From a checkpoint of a small transformer trained on Wikipedia: 4 heads of 96.
MLP neurons of a small language model. Each row is named by its layer, matrix (gate and up: input weights) and neuron, and shows model dimensions 208-303. Each number is 50 + 12 x the weight over its row's rms, rounded and kept within 0 to 99. A neuron's up and down rows have the sign that makes its largest values positive.
Before each neuron's rows, "fires after" lists the tokens most often just before its 100 highest values on Wikipedia text that the model never trained on; "fires on" lists the tokens most often at its 100 highest values on Wikipedia text that the model never trained on.

fires after: "\n", "-", " G"
fires on: "-", " G", " Great", "eb"
L10.gate788:45 36 30 46 41 56 61 35 39 56 33 63 58 47 81 32 53 45 57 69 57 37 42 45 52 40 50 54 46 53 50 53 59 58 50 25 78 42 74 56 39 51 53 48 37 32 62 39 45 53 35 43 54 38 61 51 44 48 30 68 61 57 57 52 46 41 28 66 42 47 66 51 28 45 51 49 35 52 46 59 65 49 60 68 67 37 57 61 51 67 59 50 53 52 62 76
L10.up788:50 51 63 49 57 50 41 23 42 49 65 70 43 54 43 50 76 83 48 62 43 51 46 66 50 51 50 31 26 58 58 60 44 56 57 53 43 51 71 33 48 52 47 42 58 61 55 36 68 51 67 37 49 51 18 42 58 68 27 44 42 71 48 46 62 56 44 48 26 61 63 66 35 33 47 65 49 50 63 68 60 66 56 57 38 45 45 61 67 46 55 59 57 65 35 45

fires after: " |", ";", " −", " 0", " —"
fires on: " |", " ", " 1", " 3", " 2", " 8"
L6.gate952:67 49 43 32 57 47 47 55 51 55 42 40 43 67 57 50 61 35 52 49 51 47 45 48 44 57 42 29 68 53 40 41 59 50 44 46 58 54 49 59 59 66 55 76 29 40 49 35 34 72 51 58 30 49 40 39 43 49 66 58 57 44 65 23 57 23 71 45 33 44 49 51 57 52 73 56 57 53 39 59 60 63 65 66 54 52 62 49 36 41 57 48 60 56 31 40
L6.up952:45 61 43 30 56 50 43 73 50 51 46 40 61 61 29 32 58 72 63 73 51 53 69 35 35 57 43 48 49 48 36 34 41 55 52 47 39 52 34 50 34 67 43 36 31 52 60 55 51 72 44 64 57 57 37 52 46 53 64 55 38 50 57 35 62 58 54 52 50 45 55 34 55 48 42 44 58 32 65 66 42 66 53 53 43 63 78 48 48 39 44 61 48 46 13 51

fires after: "\n", " |"
fires on: "|", "===", "==", "-"
L4.gate348:72 57 55 52 43 65 56 53 50 51 59 66 46 58 43 38 31 39 62 58 44 35 57 61 67 45 53 44 50 33 58 33 36 41 47 46 33 45 65 64 46 49 57 40 35 34 74 61 57 41 61 79 62 82 47 61 50 51 63 55 60 50 61 51 66 33 46 54 49 34 41 50 54 72 59 40 49 49 41 72 47 44 51 62 52 38 53 44 54 52 49 61 87 62 53 53
L4.up348:52 48 40 51 43 50 45 54 63 55 71 32 50 49 58 63 61 64 53 45 43 52 56 62 45 58 34 48 29 62 35 63 43 64 55 54 51 63 48 18 49 51 31 59 47 47 68 81 34 42 32 50 51 46 46 38 33 57 39 25 38 64 48 25 63 40 59 55 51 50 61 47 59 36 65 43 50 36 68 33 45 74 56 32 46 62 41 64 51 28 50 69 50 57 53 63

fires after: ".", " He", " he", " She"
fires on: " was", " He", " is", " \"", " We", "ir"
L6.gate979:49 62 37 35 56 40 56 58 36 41 42 52 67 54 45 30 54 75 29 56 63 68 39 42 66 47 51 48 52 51 53 35 32 57 32 51 59 36 27 63 57 60 62 33 53 49 55 38 62 58 56 36 33 44 38 55 64 59 41 65 47 28 71 46 30 55 57 56 41 47 58 52 47 49 80 55 35 71 49 66 34 46 57 57 35 60 45 33 33 37 54 62 53 46 43 34
L6.up979:61 44 31 65 38 30 52 49 52 52 35 48 54 41 56 31 48 50 61 45 63 35 75 34 58 29 41 47 66 49 60 58 37 56 60 66 63 50 65 53 33 34 46 67 47 51 45 35 49 59 33 50 63 48 41 41 35 38 70 43 49 43 39 35 43 63 35 53 44 52 68 52 62 38 62 56 66 56 48 56 63 45 63 64 65 67 75 39 59 39 49 35 42 46 51 51

fires after: "\n"
fires on: "\n", " January", " March"
L6.gate18:35 37 67 52 52 33 37 49 75 40 74 60 40 49 90 60 54 75 49 33 49 46 41 26 63 41 58 38 79 56 45 41 47 51 59 60 59 31 41 40 32 46 57 57 43 25 36 82 28 66 47 67 36 42 59 39 65 62 58 59 37 68 64 51 78 58 75 52 47 38 14 80 52 67 45 46 52 41 46 67 56 36 51 22 45 47 42 42 39 46 63 45 40 67 36 45
L6.up18:69 62 58 59 43 27 32 51 45 33 55 47 45 58 65 37 57 57 58 42 56 43 40 24 58 45 26 57 58 46 68 23 42 51 60 35 40 59 46 33 66 51 33 55 48 50 56 79 44 37 47 67 46 48 22 46 45 61 46 44 49 69 61 39 60 48 60 89 53 56 28 51 43 55 45 81 50 50 55 59 52 60 47 61 65 34 44 73 53 33 49 39 38 44 50 30

fires after: "\n", " was", " ", " |"
fires on: "|", " named", " signed", "@"
L3.gate58:66 38 28 28 43 39 56 44 58 25 62 49 33 42 52 48 37 53 50 50 66 37 56 33 52 41 39 53 52 57 45 55 55 36 22 45 36 33 58 46 55 55 40 42 60 36 40 36 55 67 61 58 48 43 47 64 59 41 53 57 41 69 77 53 57 32 52 52 54 35 59 45 44 47 61 28 50 49 30 52 71 74 35 37 48 62 80 46 39 34 26 61 63 51 73 56
L3.up58:59 49 49 40 46 43 65 26 40 50 64 42 49 61 33 46 42 37 50 49 52 38 52 47 58 32 56 43 53 38 51 52 45 30 54 30 57 50 40 25 45 34 48 33 54 61 35 44 54 46 53 39 45 50 54 30 67 51 60 40 30 49 61 34 50 42 38 41 53 44 44 63 49 57 68 71 69 42 38 52 35 70 49 77 42 50 54 50 42 53 48 48 77 49 65 46

fires after: "\n", "|", "-", " E"
fires on: "\n", " Year", " Sc", "s"
L7.gate470:54 58 37 49 79 47 58 33 44 42 60 71 54 63 63 32 63 47 27 39 46 45 47 46 64 42 19 45 46 47 38 32 47 40 70 57 78 49 53 47 63 67 60 43 37 12 62 53 45 49 40 65 73 52 53 26 49 43 62 48 55 45 48 53 55 21 43 50 33 47 46 56 50 41 53 45 49 47 49 54 60 55 57 57 62 64 77 48 56 31 54 30 44 34 52 50
L7.up470:65 52 51 55 34 72 38 60 63 40 49 56 32 53 53 50 59 48 57 50 56 47 38 47 57 57 28 48 28 43 63 70 49 64 55 62 52 64 49 59 55 33 32 44 36 33 70 53 48 57 36 49 55 28 45 42 32 33 39 49 49 56 49 36 31 44 60 54 40 43 48 71 50 49 59 56 53 59 45 55 55 71 34 82 41 52 44 65 57 41 38 80 63 34 33 44

fires after: "\n", " E", "ensity", "E", "."
fires on: "\n", " have", "ver", ":", " Be"
L8.gate223:72 67 40 66 36 74 40 42 45 39 65 61 50 38 63 49 57 61 38 51 48 62 59 39 64 52 32 24 47 41 39 55 54 57 40 47 32 41 53 41 50 49 65 38 43 51 51 64 54 58 62 62 35 40 30 22 32 49 54 58 61 54 39 70 61 42 39 52 48 32 27 82 37 60 35 37 51 61 41 64 56 34 45 55 48 54 70 28 53 60 65 53 76 39 45 58
L8.up223:18 47 50 44 42 76 64 43 47 31 62 52 27 39 40 70 80 80 47 68 63 78 43 42 55 49 58 62 67 60 53 51 57 57 51 59 48 46 53 30 51 33 42 53 51 47 57 65 57 76 57 37 37 39 50 39 72 43 61 56 48 48 63 49 57 44 45 42 52 48 66 57 47 42 60 49 56 48 66 57 63 59 42 73 54 60 50 43 48 49 30 49 40 26 58 73

fires after: "\n", ")"
fires on: "|", "==", "==="
L4.gate602:61 41 52 40 53 31 49 59 42 64 42 44 53 55 50 54 54 40 44 40 51 41 49 39 68 54 21 42 45 37 64 43 46 49 52 48 42 32 62 48 56 50 42 52 57 43 66 39 62 45 46 51 39 54 54 75 39 35 84 35 52 52 55 40 35 48 51 65 56 48 37 57 67 43 67 48 56 41 06 70 34 46 66 51 55 51 50 48 46 54 45 44 71 32 49 66
L4.up602:50 51 50 38 62 29 66 60 33 52 69 51 62 51 38 47 47 42 62 54 68 62 52 48 56 61 22 53 31 58 52 50 53 52 41 19 58 33 34 52 78 35 41 53 40 60 65 61 58 42 49 40 49 41 47 71 50 58 57 52 61 68 37 51 70 42 44 51 65 49 30 58 47 69 39 37 65 48 39 69 22 60 58 41 35 49 67 57 63 48 54 50 48 24 69 55

fires after: "\n", "|", " |", "-"
fires on: "==", " Pos", " \"", "===", "A"
L4.gate640:66 45 54 36 63 51 25 33 53 60 29 53 43 74 54 54 38 43 33 53 46 39 60 28 32 53 23 38 67 51 35 49 38 67 43 54 51 53 48 33 60 57 45 67 38 35 45 67 39 64 18 56 34 42 66 47 55 51 55 41 48 41 63 43 52 44 62 77 28 26 10 44 76 52 64 40 44 51 25 75 51 17 65 34 63 68 47 48 51 37 39 48 34 29 43 62
L4.up640:46 58 53 47 49 48 67 58 44 82 50 39 56 58 45 51 45 59 58 66 61 41 81 45 38 55 27 74 32 52 60 56 36 72 62 51 59 29 51 36 68 42 44 23 55 52 85 54 48 35 29 67 51 52 37 48 53 45 56 61 46 71 58 38 64 67 41 39 48 52 16 46 52 39 55 50 40 45 41 57 55 38 50 56 42 51 37 59 48 54 60 43 40 38 48 45

fires after: "\n"
fires on: "\n", ".", "-"
L4.gate977:50 61 49 33 42 45 41 34 52 50 32 47 45 62 54 56 64 67 60 42 49 48 64 53 45 52 43 60 35 69 58 57 51 39 61 47 76 39 62 37 50 44 40 28 40 46 50 74 53 55 19 65 53 58 65 27 25 62 55 43 41 74 49 59 61 49 39 56 59 41 45 51 45 18 38 45 79 53 44 46 39 54 50 27 41 49 23 62 65 36 51 58 42 54 29 44
L4.up977:54 33 43 52 51 52 64 58 50 53 43 46 54 74 38 74 38 46 65 49 59 29 54 41 63 56 39 53 59 44 55 53 47 49 41 53 51 50 56 52 46 50 50 59 51 58 78 76 47 47 51 56 46 39 42 51 60 54 45 55 44 40 62 30 36 19 74 65 42 42 43 69 72 41 38 30 45 48 44 52 56 46 50 65 66 64 49 39 72 45 42 46 51 42 49 55

fires after: "\n", "19", "|", "–"
fires on: "|", " 1976", "37", " CD"
L4.gate268:44 55 63 60 46 21 28 58 56 53 31 39 44 59 53 49 29 50 52 47 45 29 51 50 47 68 51 48 41 50 74 65 54 59 60 37 42 32 61 56 35 43 21 41 39 53 68 76 32 60 48 40 56 57 46 46 52 42 39 45 62 47 20 48 44 39 48 52 41 53 19 56 36 49 45 37 50 56 52 36 44 72 52 48 43 35 47 59 51 63 44 46 34 54 57 57
L4.up268:80 42 46 38 53 27 75 59 53 50 53 84 54 73 54 46 64 46 50 49 39 35 33 51 40 37 37 58 37 33 57 66 31 45 57 51 56 58 51 59 48 24 47 44 56 60 45 62 46 42 47 29 54 56 72 60 39 50 50 53 35 39 64 58 50 32 47 59 68 14 50 40 56 70 18 46 51 69 61 35 30 64 41 41 62 41 32 46 42 35 37 60 52 41 40 48

fires after: "\n"
fires on: "|"
L3.gate174:64 52 46 53 59 39 42 39 34 47 59 45 64 34 39 41 32 54 54 56 62 45 67 44 57 40 32 29 62 48 38 64 59 57 44 52 52 48 65 59 44 41 71 68 48 39 49 44 41 56 59 67 28 49 50 37 74 30 64 65 38 54 51 55 56 55 66 44 55 44 35 70 60 69 53 51 50 59 56 42 40 42 63 59 37 72 64 51 49 62 22 39 48 32 41 56
L3.up174:28 63 44 61 61 33 59 70 48 54 76 46 66 45 42 59 55 38 57 39 82 28 60 67 60 47 31 57 58 39 42 34 42 48 53 28 48 53 74 42 69 44 45 61 69 48 57 67 41 37 73 58 48 53 35 81 51 40 53 67 54 61 42 46 66 36 60 42 49 42 37 34 28 39 51 43 63 55 46 54 36 57 58 49 35 55 42 43 53 40 51 43 17 44 65 76

fires after: "\n", "|"
fires on: "|"
L4.gate720:51 58 31 55 62 36 47 40 36 32 48 62 43 59 65 70 44 66 41 37 49 39 31 53 45 36 55 49 39 56 77 48 66 51 50 46 75 39 26 28 69 46 45 25 48 64 68 69 61 46 57 45 39 41 74 44 68 76 52 33 39 46 36 66 65 50 45 32 42 38 51 43 36 48 30 46 24 37 63 36 46 64 60 41 45 51 55 47 55 63 49 42 68 39 33 49
L4.up720:60 60 64 46 49 73 62 46 62 38 15 51 50 53 37 31 55 26 61 61 38 56 43 66 59 51 54 67 35 54 43 65 42 27 73 45 47 62 51 52 50 37 44 36 54 54 43 62 57 39 48 38 37 48 42 48 70 44 62 52 69 38 42 51 62 52 54 61 23 47 47 65 24 62 37 55 35 45 41 44 39 53 46 54 52 43 58 25 68 55 37 54 44 64 28 36

fires after: " |", ";"
fires on: "\n", " —", " 1", " 2"
L9.gate461:49 44 54 37 30 56 51 50 44 69 43 61 76 57 44 38 34 49 47 53 57 66 48 53 55 41 37 49 67 41 48 51 65 57 44 63 50 66 51 33 47 51 44 68 51 42 77 76 64 74 49 45 49 47 49 28 38 44 73 53 50 45 65 23 26 42 52 57 78 47 44 36 50 41 45 50 52 76 41 73 59 41 46 52 62 73 48 36 47 42 56 56 47 40 20 57
L9.up461:45 59 27 43 39 54 58 36 29 39 62 44 63 37 36 48 34 29 53 58 34 46 45 36 66 38 28 32 75 51 61 56 55 73 59 63 43 54 36 44 42 55 52 65 38 43 52 47 37 46 56 64 37 31 54 51 38 60 45 74 46 48 51 41 45 40 50 45 30 49 50 35 39 51 67 69 26 11 47 42 53 50 51 44 44 57 48 41 19 45 37 53 60 62 49 71

fires after: "\n"
fires on: "\n"
L7.gate425:40 80 74 33 77 55 44 35 52 23 53 45 49 75 41 39 60 85 31 42 56 54 48 49 53 49 51 33 45 31 56 47 59 64 55 49 47 42 67 46 51 69 44 33 63 52 46 76 59 45 39 55 34 31 52 44 55 52 55 66 59 33 56 31 45 56 57 70 51 47 56 54 44 53 49 51 49 38 50 57 56 44 62 49 57 46 67 50 75 61 55 77 56 47 47 55
L7.up425:70 68 67 54 49 50 38 38 47 42 40 48 47 47 65 35 52 52 55 63 44 47 49 28 37 48 52 70 65 60 56 26 53 40 51 42 61 60 56 54 67 63 59 51 23 27 53 45 44 51 36 64 59 54 48 34 61 36 55 54 62 54 55 53 36 35 57 50 40 52 69 55 52 44 30 33 55 83 43 35 55 40 59 56 48 66 62 62 33 66 44 37 57 60 51 49

fires after: "\n"
fires on: "\n"
L9.gate171:63 52 65 43 56 47 58 46 38 42 23 52 64 78 52 52 51 44 54 44 47 21 68 56 50 40 37 48 65 32 59 63 50 48 59 47 18 54 53 41 51 27 44 35 36 53 47 56 63 41 59 71 56 38 55 54 56 32 51 44 65 55 62 74 38 41 57 71 70 35 43 74 43 59 46 53 53 29 45 54 26 39 74 42 65 35 63 62 72 42 51 48 55 46 54 47
L9.up171:48 77 65 44 56 46 38 44 72 50 37 52 54 47 56 54 52 65 36 48 62 49 54 36 45 69 50 63 51 40 40 34 55 59 48 60 73 47 37 45 66 48 72 37 41 74 33 72 50 52 46 50 49 58 45 62 70 16 35 44 50 54 49 48 36 45 34 53 72 38 40 58 61 37 66 20 55 63 46 54 45 62 58 44 60 46 59 64 49 36 70 39 61 46 48 59

fires after: " such", " well", " known", " so", ","
fires on: " as", ",", " including"
L10.gate149:62 43 47 45 40 54 61 50 75 45 58 44 44 45 76 54 24 51 62 48 62 69 50 46 52 37 31 51 59 55 42 45 53 34 43 12 46 47 73 45 47 65 59 46 43 54 34 60 46 69 57 65 38 44 58 55 46 47 45 59 50 52 42 25 55 37 15 49 59 31 44 65 61 22 60 56 55 79 50 49 50 54 71 60 31 48 55 46 65 63 60 37 58 48 50 62
L10.up149:51 34 48 60 30 53 64 60 41 33 51 32 30 54 44 52 59 52 48 65 53 50 59 47 49 56 60 46 51 53 42 56 58 24 62 40 54 68 39 46 50 38 43 64 44 32 29 61 60 51 70 59 58 64 67 41 72 25 36 71 36 43 49 42 65 41 65 54 47 48 29 48 56 30 33 45 65 53 32 23 60 76 44 68 50 50 42 70 51 55 49 36 54 48 53 79

fires after: ".", " one", "ne", " S", " |"
fires on: "\n", " of", "ab", " Car", "ince"
L8.gate576:61 66 41 44 31 48 51 33 35 14 42 47 56 42 58 61 42 66 40 44 61 50 55 50 64 58 46 60 60 50 51 45 44 70 66 35 50 37 39 53 63 65 52 75 38 53 59 44 50 53 72 44 47 54 55 50 50 44 32 39 56 48 47 46 56 33 49 33 33 35 51 47 31 67 52 46 58 41 39 55 60 54 49 50 48 70 22 39 70 55 54 66 48 38 52 50
L8.up576:61 53 55 53 48 47 38 27 58 47 53 51 57 65 49 47 28 47 58 42 51 37 47 36 61 68 36 48 53 57 45 19 87 72 50 22 51 65 60 46 41 40 46 51 37 47 56 43 48 63 59 52 48 57 53 58 48 51 51 59 59 45 68 37 38 12 38 37 38 65 59 69 51 58 59 71 35 47 32 59 44 39 50 45 42 49 49 51 43 33 28 68 58 45 60 45

fires after: " |", ";", "|", ":", "N"
fires on: " 1", " 7", " 27", " April", " 17"
L3.gate628:61 62 56 49 50 48 49 70 43 45 41 49 73 66 57 49 44 49 49 54 24 47 50 56 51 88 34 42 45 48 41 28 76 68 77 59 38 50 46 49 67 51 53 55 46 54 60 23 33 41 30 68 33 72 49 44 44 50 35 62 67 36 31 36 50 46 39 53 55 64 46 68 36 41 58 40 38 31 62 56 32 68 53 54 42 49 66 58 60 57 70 45 62 63 44 35
L3.up628:67 48 60 31 66 59 47 33 61 58 63 50 63 49 67 51 52 43 47 48 58 57 33 58 64 48 40 53 57 54 41 71 57 69 60 64 48 36 30 55 46 43 53 65 64 47 50 38 55 44 58 46 65 76 43 49 46 48 56 35 37 68 48 58 56 47 48 49 31 58 49 40 61 50 67 57 53 25 56 52 52 46 52 61 59 35 45 55 62 37 57 46 32 60 42 65

fires after: ",", ")", ".", " such", " well", " where"
fires on: " he", ",", "\n", " as", "com"
L7.gate694:78 40 58 58 41 51 64 55 57 37 50 57 27 39 66 52 52 59 47 46 60 65 35 67 60 45 26 46 40 41 33 40 43 41 40 35 41 48 54 52 37 37 46 39 38 43 56 38 64 40 62 65 54 46 56 63 63 50 44 47 32 46 47 38 38 41 45 56 59 49 67 66 48 57 55 51 39 50 58 56 42 68 43 58 42 33 33 58 43 59 45 59 46 24 49 48
L7.up694:37 36 46 44 78 33 55 37 20 40 45 47 46 54 46 31 48 47 57 59 72 49 80 51 44 23 43 48 41 48 49 62 63 25 69 59 35 55 39 42 67 54 66 55 33 40 38 25 46 56 43 54 30 50 61 53 56 54 37 78 35 59 50 40 49 60 63 49 38 47 61 52 37 42 34 54 44 57 63 73 63 52 68 43 39 57 41 46 45 46 22 51 67 43 53 59

fires after: "\n", " pro"
fires on: "-", "|", "=", "il"
L10.gate558:58 58 45 35 61 36 40 54 46 45 50 37 46 44 65 51 67 53 36 56 49 52 39 46 48 53 46 42 39 61 52 51 48 46 63 39 56 37 46 75 44 43 79 64 60 30 35 49 47 40 46 78 60 64 49 54 56 61 48 45 45 57 46 31 29 31 40 45 32 63 48 53 39 46 69 40 33 53 40 50 46 37 52 39 40 74 35 48 63 64 45 48 27 31 64 67
L10.up558:42 39 67 60 48 41 52 40 63 54 67 41 32 51 48 49 53 52 22 68 59 55 57 36 30 73 38 40 36 52 79 42 57 47 52 55 62 46 37 43 49 72 50 64 64 52 41 35 51 52 27 57 86 36 59 29 47 39 47 53 46 60 56 40 61 67 54 65 58 53 64 42 53 52 53 29 56 41 59 35 62 51 23 65 43 61 53 56 42 61 54 34 33 55 57 48

fires after: ",", " and", " as", "),"
fires on: " and", ",", " well", " network"
L6.gate424:64 55 08 56 60 45 52 48 54 46 63 42 53 56 33 30 59 59 37 49 46 58 51 42 40 74 44 34 55 54 36 44 64 46 60 47 37 44 49 54 60 36 64 86 47 38 34 43 54 41 34 31 53 38 74 52 52 85 58 51 64 62 52 71 37 47 50 26 63 33 57 51 35 46 51 38 39 29 44 41 63 48 58 41 37 58 47 56 58 66 73 58 44 50 49 63
L6.up424:21 53 41 61 59 60 37 38 61 57 51 54 50 51 48 70 58 39 46 62 44 43 54 41 42 63 42 69 43 70 60 33 64 39 53 45 59 37 59 45 61 34 80 69 35 63 54 63 32 41 58 28 46 62 55 38 39 49 63 41 44 59 47 34 32 50 63 46 64 49 49 44 59 40 34 45 18 61 39 27 32 40 54 32 41 73 51 67 48 47 49 62 20 59 42 57

fires after: ",", " and", ";", "s"
fires on: " and", " his", " more", " this", " |"
L6.gate365:54 43 26 53 43 26 00 43 59 56 31 78 60 40 38 65 58 30 30 45 45 57 46 49 50 48 32 27 55 67 47 30 49 53 40 62 54 46 39 44 64 37 55 61 47 51 44 59 45 54 37 52 32 51 50 49 41 50 66 48 53 43 46 57 43 54 46 63 48 54 56 52 52 47 41 44 50 28 40 53 45 47 48 33 58 49 66 46 53 45 62 59 50 39 68 48
L6.up365:62 60 58 70 34 46 64 57 46 65 30 64 56 52 57 47 52 49 65 50 47 45 47 61 35 34 36 30 49 48 29 46 43 55 65 55 37 42 40 54 74 46 67 66 29 48 40 49 52 53 43 43 53 38 43 40 28 52 40 53 67 30 63 34 47 51 41 66 45 37 52 51 43 52 44 31 44 34 46 38 35 36 52 80 33 59 54 57 57 49 57 42 56 55 50 36

fires after: "\n", "-", "."
fires on: "|", " he", ".\"", " He", "\"."
L8.gate761:57 37 56 33 79 41 71 55 55 73 53 52 58 64 46 55 54 53 57 48 66 61 69 34 39 63 36 47 44 39 48 50 47 32 41 37 57 31 31 37 48 38 66 57 37 40 43 74 45 50 38 42 54 36 48 56 51 44 51 44 27 32 41 57 42 46 55 26 30 47 40 35 49 64 42 46 43 52 63 53 73 63 75 58 46 34 67 24 58 33 57 69 31 30 67 66
L8.up761:50 38 35 53 68 38 63 60 46 67 57 43 49 48 60 49 65 47 58 37 64 46 67 33 36 70 31 46 52 44 64 62 43 41 40 37 68 24 25 40 49 49 54 57 46 46 36 74 34 61 32 47 71 51 52 61 48 51 49 46 28 23 54 51 65 49 54 32 32 33 43 38 51 62 52 46 40 46 72 49 52 54 71 51 66 43 64 34 49 40 58 60 44 36 67 76

fires after: "\n", " |", "|"
fires on: "|", "=", "==", "In", " Team", "===="
L4.gate983:71 56 60 45 49 35 64 33 41 58 42 57 32 69 36 35 53 41 44 46 35 38 52 37 55 48 24 29 75 36 41 48 55 62 44 44 34 21 53 59 78 35 71 59 32 72 49 45 48 64 42 27 39 47 44 54 62 40 54 61 53 42 63 38 37 42 31 65 37 42 35 67 42 55 54 66 40 57 51 44 23 55 65 46 49 40 65 39 65 52 44 46 62 26 61 91
L4.up983:54 69 49 68 58 62 63 43 18 50 47 54 96 54 23 53 56 47 54 50 68 41 53 72 64 61 33 40 42 65 61 57 47 36 53 16 59 39 55 48 63 53 48 38 64 69 61 39 55 65 49 50 70 37 47 59 36 39 54 42 61 73 41 42 65 60 51 63 58 42 33 68 57 45 51 50 47 37 57 50 12 71 42 43 42 60 60 60 38 40 37 55 63 34 57 63

fires after: "\n", "O"
fires on: "-", "U"
L10.gate825:40 43 45 66 62 44 39 24 37 54 48 42 43 65 47 40 48 50 53 43 55 43 57 40 48 63 19 47 56 39 41 78 43 43 61 40 49 47 70 56 30 52 44 58 38 50 41 67 67 35 41 45 43 44 55 56 60 41 40 53 42 43 52 49 46 39 37 37 48 47 36 77 45 57 55 46 68 43 27 38 26 40 39 33 32 25 63 40 71 47 61 63 63 32 65 56
L10.up825:59 51 68 39 50 46 42 35 40 44 54 64 40 43 38 67 69 52 43 46 56 81 44 33 37 63 51 32 44 52 25 24 55 44 59 50 71 31 60 34 62 57 62 42 74 30 51 62 36 43 44 43 62 76 30 43 61 35 56 33 29 51 38 43 49 48 52 33 42 39 56 64 49 56 70 53 41 43 46 46 43 33 39 53 50 50 43 48 60 64 53 64 24 40 65 50

fires after: "\n", "-"
fires on: "==", "=", " name", "cent", " rec"
L3.gate341:65 50 45 43 46 62 57 49 60 54 45 49 28 80 47 35 47 51 65 51 28 57 40 55 61 42 44 33 59 55 40 41 56 64 64 60 42 54 43 36 34 40 49 61 35 71 56 46 50 49 50 61 54 46 35 50 62 27 58 38 38 43 70 50 38 47 21 61 41 38 64 57 56 42 56 45 44 51 42 44 35 45 71 59 50 39 64 66 60 55 24 58 62 23 44 62
L3.up341:49 85 41 83 60 37 56 41 44 45 49 54 76 65 36 49 58 35 64 27 65 54 55 89 48 59 43 42 58 51 55 52 41 54 50 33 46 70 61 42 62 57 54 52 50 63 65 57 42 51 45 54 57 75 42 61 54 35 46 49 50 41 41 45 49 63 56 64 44 45 36 51 59 25 57 62 41 57 49 58 31 49 26 51 38 41 56 65 59 65 53 53 57 42 67 67

fires after: "\n", "==", " D", " d", "===", " B"
fires on: "\n", "|", "ur", "av"
L10.gate47:36 34 32 38 19 33 55 56 50 42 43 54 37 72 63 61 65 72 51 50 47 40 33 54 38 31 37 48 60 51 60 52 55 31 27 35 60 57 73 56 44 42 53 54 65 77 53 68 44 49 47 48 53 41 43 67 31 51 41 63 41 57 51 61 72 69 28 52 27 38 55 58 51 57 27 53 52 54 33 49 46 26 63 50 41 69 64 39 47 47 52 56 62 41 40 66
L10.up47:47 35 53 56 69 77 51 41 27 56 58 67 59 69 47 57 56 67 50 46 53 47 31 53 46 44 37 75 59 37 56 68 44 69 31 54 46 39 72 46 53 47 46 42 65 59 51 61 41 51 65 39 40 56 45 42 51 48 40 46 45 62 38 44 28 38 47 67 47 36 53 42 55 51 52 64 46 35 45 51 42 49 39 55 59 61 50 55 47 27 68 57 32 57 33 63